{"num_hidden_layers": 11, "hidden_size": 768, "num_attention_heads": 12, "num_key_value_heads": 4, "head_dim": 64, "intermediate_size": 2048, "vocab_size": 11885, "hidden_act": "swiglu", "norm": "rmsnorm", "norm_place": "pre", "norm_eps": 1e-05, "positions": "rope", "rope_theta": 5350.0, "rope_fraction": 1.0, "qk_norm": true, "attn_scale": 0.125, "bias": "none", "tie_word_embeddings": false, "parallel_block": false, "extras": ["capped logits"], "init": "normal", "init_std_qkv": 0.0223, "init_std_o": 0.00476, "init_std_up": 0.0223, "init_std_down": 0.00476, "optimizer": "muon_variant", "learning_rate": 0.00194, "beta1": 0.95, "weight_decay": 0.076, "lr_head": 0.00377, "warmup_steps": 0, "schedule": "wsd", "decay_fraction": 1.0, "decay_shape": "linear", "final_lr_fraction": 0.0, "batch_tokens": [65536, 131072, 262144], "max_seq_len": 512, "doc_mask": true, "train_tokens": 1076000000, "max_steps": 8642, "dataset": "wikipedia_en"}
MLP neurons of a small language model. Each row is named by its layer, matrix (gate and up: input weights; down: output weights) and neuron, and shows model dimensions 256-351. Each number is 128 + 24 x the weight over its row's rms, rounded and kept within 0 to 255. Numbers have three digits each. A neuron's up and down rows have the sign that makes its largest values positive.
After each neuron's rows, "fires before" lists the tokens most often just after its 100 highest values on Wikipedia text that the model never trained on.

L6.gate962:104155141140100159158076140119084106084105151087081130113125093123178163127129123140110191129114133098105107110116098152125141119135142127120116111102140128105081166143145130118191084073113116105160166132129105102140143121135096116085095122109120093186132112107144113133110138100160095134
L6.up962:167137123115115112138120151077180133167144105090159143164124122142124148117124177166135107146197137141133130158085149122142115137122098121152123127119141126146150144119157126168124056112124119091120114095110133101185130118125099173120111139121074108110096146134126139129108090108122144102
L6.down962:122126149132103139145110098145146130082127124140138147111120101177178103155117135091123079124148153167117123146176155126138103165098129128144130109138159119171115144117114167116096091124140126110131137123226088114138157110093093110117123172109080127120121089141121119149147143148104152189
fires before: "–", ":", " |"

L6.gate878:137130158096155120134134110126130133160093128125118138100124116079131125173138109109087095116119084127152142112099080095141108112073140120171129137067170097096152152153100163163129082130162129104142136128132126159142108142124178126155123154133083119128118126154172070146108151143124131124
L6.up878:146110149138124141109129098160126173134114125140105111129109185118133137159144142096092117098124126111110143162115108098135141143128084147130159069127129103106137151160119148104099115135151162182143122136100153101090114105163150177110133127102096113092077172090157103163113105148140133130
L6.down878:100112128157100138090135100143149165097101180132108180118096147104124129106159124092143177121122132109162159132148136095121142169119098184107130120132132127071117141117108156164152150117122131166105136124199146098129136081129121133144136144155118159154071127127141110112108098125169094141
fires before: "==\n", "==\n\n", " and", " ==\n", ":", " |"

L7.gate908:157119135145107156137111165148138111132140151123138094121101165110149073137144129126125121142130109141178085133107130145110135159125050124124176123122108136127106099181114122156168177141138143142085119121150138107134118122187095154128112181140134095131101118100145145149142171129171162116
L7.up908:145118082134118134137100144110156101150123133122130122166140151084148108129171143125161134131140157136116118143133106160119121148128018088109134139081122084115111141184125092133152091131135152142085131138145133140123127137099072132126100153139112073102156083144132098098130123158133148135
L7.down908:113112140138155155167141130155162160087112096099152117149123136069145143123159064105131103146141131141176143169095108154098155166087111130093137155148138127165139150129136092173138105113141153146135118100130101158111118144138086137106088153114101167160123115167101142104154128105080154111
fires before: " that", " to", " of", " the"

L6.gate48:139089186129127159124129143157125118142131103152116146144181136131152145094142092098103142165115123137150109166141163107122148131145082149127127125134098117141164104144176142172126166104076074091104126146109144161124099095109116080134118124155119135166112120122101139106141149144142140121
L6.up48:128135177134150146102100089115093076143097129156112112105146092097136098154094137117159148114101165163164105109132116137110148143101155127110129090125155107127135103170077162104130143154126109117150151127117102106146165132120142121187144163118120110082119133106129095167119125110073133151
L6.down48:059119130078161088102113084148098127136120135126122117182105093154138102156123171105116091155110153144152140126172143118159158148081187111142140120115111100039131075115128116121145097102122109141181116127143121081102179161124127109135123089126104106126123118104103076125176104100164143121
fires before: ",", ".", " and", " in", " at"

L7.gate15:150106162106139130125100133126142115143167166170146155121148116115123065154162136141090136144111143185089135127166114109081128094144090107121153122120115128154136146142111104135156110131148148158159164083144103156160102142109127079130153112141144117125131127166144100115137144122146183149
L7.up15:132126153160113120148079127105189120120167125169116129117144162117113086128191110141119136124137135134124110143134124134107135105093129134163168135136125142163117114160118107126114139120123134080097128131144083192120120134067106133117125078146144143129135169104159149137075151069109119131
L7.down15:123105156160107184112125173112124136115113141134103132113144093118135107182161110129089135119135134175142133133145132084136142138120122085163141167097094109142163155138130124108151110097125121140114174119066123157168124124135091095120104117122145144132121102153092107125125118107126132104
fires before: " of", " ", " by", " to"

L6.gate1691:091132143100107087139128109182160171151121148136093135075110160132130148096135126131128092142119110145119159079104124131092136135102072125089134115098148161127129101112130098110130130129156138136144143133133143155107156133078152098134157157108156172130152120118149077165123108135133113129
L6.up1691:093131153105139089142126161126173147110172191074155154116154141153106081133112108137137133126124188114154107128145108108058121097138126140149157135089130123158148122134121149122203102122122108095099140122139123133164108132133116130147153156092136137168046127097124133123162118175124136123
L6.down1691:139140134116112113156123147150157118140142118095145113149124166155114181114140088157126126095100139136117117101139118112095116101125102130117105110134130106125133140135133150112126173132148129083117103149103091071119143105105086162128120150124132074106098134192124148144140116154083108130
fires before: " ", ","

L6.gate941:127171157128134146109152103132125125166110116114101126152118141088158129149134145114091114104109125078137125114108111102135158120126116119144165112138176155101163078120131077104100125130095104099106145135122105116131095160165141108146120156154096157152112096138117113150114105116172140125
L6.up941:096141074146151118131126094157137102146109160100126127127103175121159137115127161074102098112138139129144149119140098150128173124132098106141131119164121166149143091167160141134107129125113105105112132081120135159120122138109129057127110172161136128130145116109105081132107107177134111092
L6.down941:089096127094132121115132080148146107125144115145144120105101111133114169108140103111118161132104100127130134146145095153143140094121134091150146109147125129091183100121146116082134135075113128105145132127255124157153112160161104124101134115132126135103144112109118116135157108136180177109
fires before: "-"

L7.gate192:134136130168116155088160115110139097137120160158102159115127118107145153124172107114141129163082143118109112151065135136133097113114136163127144097114127142168150103147136126146107139101088112060115147100145114137128151158178110133144119129131089137130087130123091106176089128121124141117
L7.up192:119108108126127136111164179145094126078150154100103141104089134146140139164158108116105128097138153136093104091123134104147097157127133153121121114101121122102125132126150122115133112099136165087150104142149153112160183140158111116140142132143147101169146104103113125117101102120126164155
L7.down192:079094158162139124105127106139107121097149152148108142122138125129112082124124143132117167140129163140137149102152168112130115150157089149094132103169145133124147162096113103143099145158137170126100070160120121106139130088107086164137108163123113104113126140109108119130158135117124161085
fires before: " |", "|", "\n", " ", ":"

L7.gate167:148098139136121119138156143170151145111114112115117164134114138102097126134120127163132126158131145164174096129137134100108165109123150111159104186125081153109146103123110131101101166132143111098107113123138137131139129106149082133140123148128129122177118122167117137135104115094123103113
L7.up167:106135120127150109152159146138160147090139153139136183143139120123102089156121131100134135114107133127157129167079150089129145137109131158127090171178102091127153127099124109167187153125116108136131157143105091098106119138113122099110121141112098126117130117149092130128154096160125141151
L7.down167:085091142086080112104115158163154128178163125172150131105101105133141137169144117147122153105133104136155070148125140078108150151136121158103125149150147136121138132154168129122130150139144108124130133145255092125147144108158101116150142108113118143096116146127111152130134148142144096144
fires before: ".", ",", ".\n\n", " and", " been"

L7.gate1704:118134110135131157148124161163125091102154116118151133103143123085089126130108142105151111069182151080113177121092091112127147102134125147151109112100119142132073115111102102080143181125124162116080100125123125128126127081127138117162109161070103081127084145128153154145162167104158140107
L7.up1704:108105103129118175133117113121120095093125154145149162106132129129100166139154138129164168165149155158077097137132116133095101140120113078123114099140186108122104186150120123093149141152113122115114144115122170113083124159087156102128109127135152170148149117165157112172137182123115122129
L7.down1704:137139124120110147158159151109108075079117115133096124094114118151137117156152131131130172136122139093117119087156141154105132135170164096097104133127138116116153130125160132112144138125146095142178141129084135134156158145164113102103143121094112215125174154140109099149142079176144143166
fires before: " by", " the", " of", "ing", " to"

L7.gate332:159141127139117156151136156111103126090131132119117103147149148139110085099113163126155126114130116121128100170141174088131138175128118117108151134155090121122132081134156132155114150108135116121139122104131101162058160099137082139155137112103142152088104095119161155108155139092138162142
L7.up332:111099072130131117115157139133151087171127039133117100073130129113139137117165118148145131121097117159122180133099100120163067130134125112124103162077130100087125137101108129153138166165150154115121115141135115104103140115138118100143112084132064118126126141086116081127130124105104118150
L7.down332:077152106100107155117136147132155130150158119144106124156117129102156110142145165120118109133141161136131109168118166132115160175162097126092148090120126124143113152106111122157151134143156136174088102137173122097152190132109098103166154116135128114105139156118151124114173119098115103130
fires before: ".", " of", ",", " in", " to", " for"

L6.gate1063:091110114160164153101102085164146112137112149139160107140105137132132157108214111127133097191126114142133141133129128098149133144121085107112110093150136167135120105123141130083150095139143107109123117111138113129111162164095102158138122151124159112146076113153161130149158129152112138116
L6.up1063:083122154143158125106146130096118070151142104153141119155155138122171144151180120164170136128137107153140080100144119114082140082110025133111106093151134115166142052119095166085124080159164120138101111131143152133130125138141135153115144118109143119156101123140121152122109159135119073115
L6.down1063:111148169122108154118088167128133098074112128127142094155122094108133129176142077130107157094116135067137099117191094107124166096137122133110154102122145129150087120140114142134113134114139136137124145123206141143116125142121116148114130144124111121176135155082127092130158128120124098125
fires before: ",", " the"

L6.gate202:098151155124099145160103115078140146181119131070132162137127125133104127168149155134092141134083138161133188116101084128132130127123107110098127190120088129078151155116153088131124128108126174159135138108116136164100091105133130144090139141092132058163106124118131097124109132159151144138
L6.up202:092130077128139153135126169118162127154121109129124146095128118172094136088139118108115128180143129108138156140119146124099121090142130157091121112123164118128161102153185123105145105162166119125098154124113118144135130136112103107118129112139107131159154144111154143135124113112092103135
L6.down202:129129150111132167133122095110077142152112154140141148147116140099145108104178126114146097096092170122109159069126119148137149087133139106102161091123134121120122132130159125142115166099106091137110146132090108120149115125162077120113129156134183104143119109139090133169102090172119131093
fires before: " "

L7.gate267:153145124156120149183111144134145129102168129145210130057131161135122154151173141071137136135096161147143153126127156156114143123129060144162130140097107136148132079148128137142150113119146174128118127136120190137104146145118156124129138100113113081114072144148121157206147136145133145163
L7.up267:124182125128127160150146096124138149131108133157159139129079156155151150125103161141144108103078133148127121120126101129146145134187103141183120101112136082141110119129106149086139093110125152140135112144143117089148134110146143114152145134133107149103089162106140114134125138128147118141
L7.down267:121132135123114143152079144127113166121080126092152132172131170146152113168100136133146118138103116111136163137151120120157159126105139163078110122140091116139104081165145152114158104149115139185139104131156119151151097142137118082089105127152169154116109173127140114163144193138158114102
fires before: " that", " the", " it", " for", " a"

L6.gate1605:126087148154148165126102086103135140123102118153128136131097092106167151111134166130134132176158070133064083087127144164130090091130091114187089130117171072134102144144129145090131097083157133121115147147112138076149146156091115138140099126145058154131067110130125157152141117110121147113
L6.up1605:132114104127132137114109151106112110106122142116124168107091138128167123115131142129182126146094141114128123071114134182151108151093093128136154128110190093096094175125099112125099098107131069111107143134109150098183129131093082125129107116143093143102135116134144115100180145115059120133
L6.down1605:121135137114154143141132145149144143089118141109133160164111108126145172123186121091119116132127190096117120132091146150135100148133142178139166119156145150128109143107103125156112140123100141128095122126147130123127130141126156146131118136111099110102133138115101116178143104102106145104
fires before: ":", " |"

L6.gate822:132097122132138147149121129113092123093135127161156103160119114109139158152193120113111118105123129141116110143123144153119164131115101137111187135125107120139161084070143111077153120076136125114067107134122144110123149143119110164120137130136126096150087140114123148115095084126148101115
L6.up822:115081188125143164134121144148136119129142101117160108138135092136170101155109110131098106140120120109155097139117127108101123095105147144158161170179112103129123099120105105128127118181139127130121132129124166113110175166121185122161113101163089116125083133135119108156119115137079084090
L6.down822:065125141117142155102091128081097145070163125136154074117146179137162105153145109114118102156167154085127122114143147113121155149129132129151162141116133165157124093129114102126115102083146127122092151093155130139124129126125125187148099149136113112123163139090106121128121134105121129157
fires before: ",", " he", " in"

L7.gate1729:149164150119113140160148125129070147142131183138144077104172144144129115157140145053115129139089171088159148097167133110113109117136134120133119143106090154138137151154145106126141115099162133126144124142154121133130090175156119151127134123105109092155149095133126126149171112090098155116
L7.up1729:132148155079089156093111105141155152150133120123109138096180129134129164096108131081113127137126119120135126137147097159086121137139141114128117068170141118137106138142146111115161108133083108140127128150160137150119113155100128137124102153137131080144153115113133123177159140129156152117
L7.down1729:109156151131146144106118103127142129080121114122105122117137099167135092079143154111103133113139085096148100140166149135138132141083105131104162115121120144134127142140123129146124110134092113140131127130176086131138154149129135137129093120113153104148122102138157121109116156131152127121
fires before: "==\n", " ==\n", ":", " and", " |", "==\n\n"

L6.gate756:082136135152122182134157135137147109065143110130091134096149105117149135108109127095105151115134148122131138121105159139113142094102088118118127112165143218110125089122144120111135132145098098108110123130130129118171110137173098114074106108188170121131118126105139123121139150107118128146
L6.up756:129101147196138089122154105133137134115158142117169118143150125168150133123178105090161146126108100109100111136108126115128082129075122099141127111121174138099104113133089131133152154104143116147119125153119117144120147130098103139145151156103104142091138117142118068163091104147093074104
L6.down756:122102165100142129075103144140155125110139130158163163154131093139112165140106107122111173110145125074135087138138114164087125119148106098123132159107123100121126094139149084173164123166141095136151175121172162109134162104128093144133154125140117138114090125117145063120148170135156123133
fires before: ",", " the", " in", " that", " by"

L6.gate1104:120158121093107146109127121119110116104089145169147112116086192161125143107152172096135146142093182134110137133107131096132124146091073166120129089093139158160166126112095155117179165099108127140100104149131135127113105120116146121142110149147086114120137115101130123126128142076132173129
L6.up1104:108104131131169158107126123199132080082140120128113180143127113142146114127137132149154157127111128161132079116161120123134152149110155094126148111114128118126127131139126121113103163149118166163101138144127136155164130133108131116118142108139116111107153128176162122122146131130138131135
L6.down1104:120083119136105134095115122128147099143162115144101120128106103163104088156138134156104125131131114110086122140140080107136097122161166099144125099118106132058105133129117154152105183093124123148150126145100153130132128142143128144122142129145112153119101110117133167150134095188098065119
fires before: " by", " in", " to", " on", " for", " with"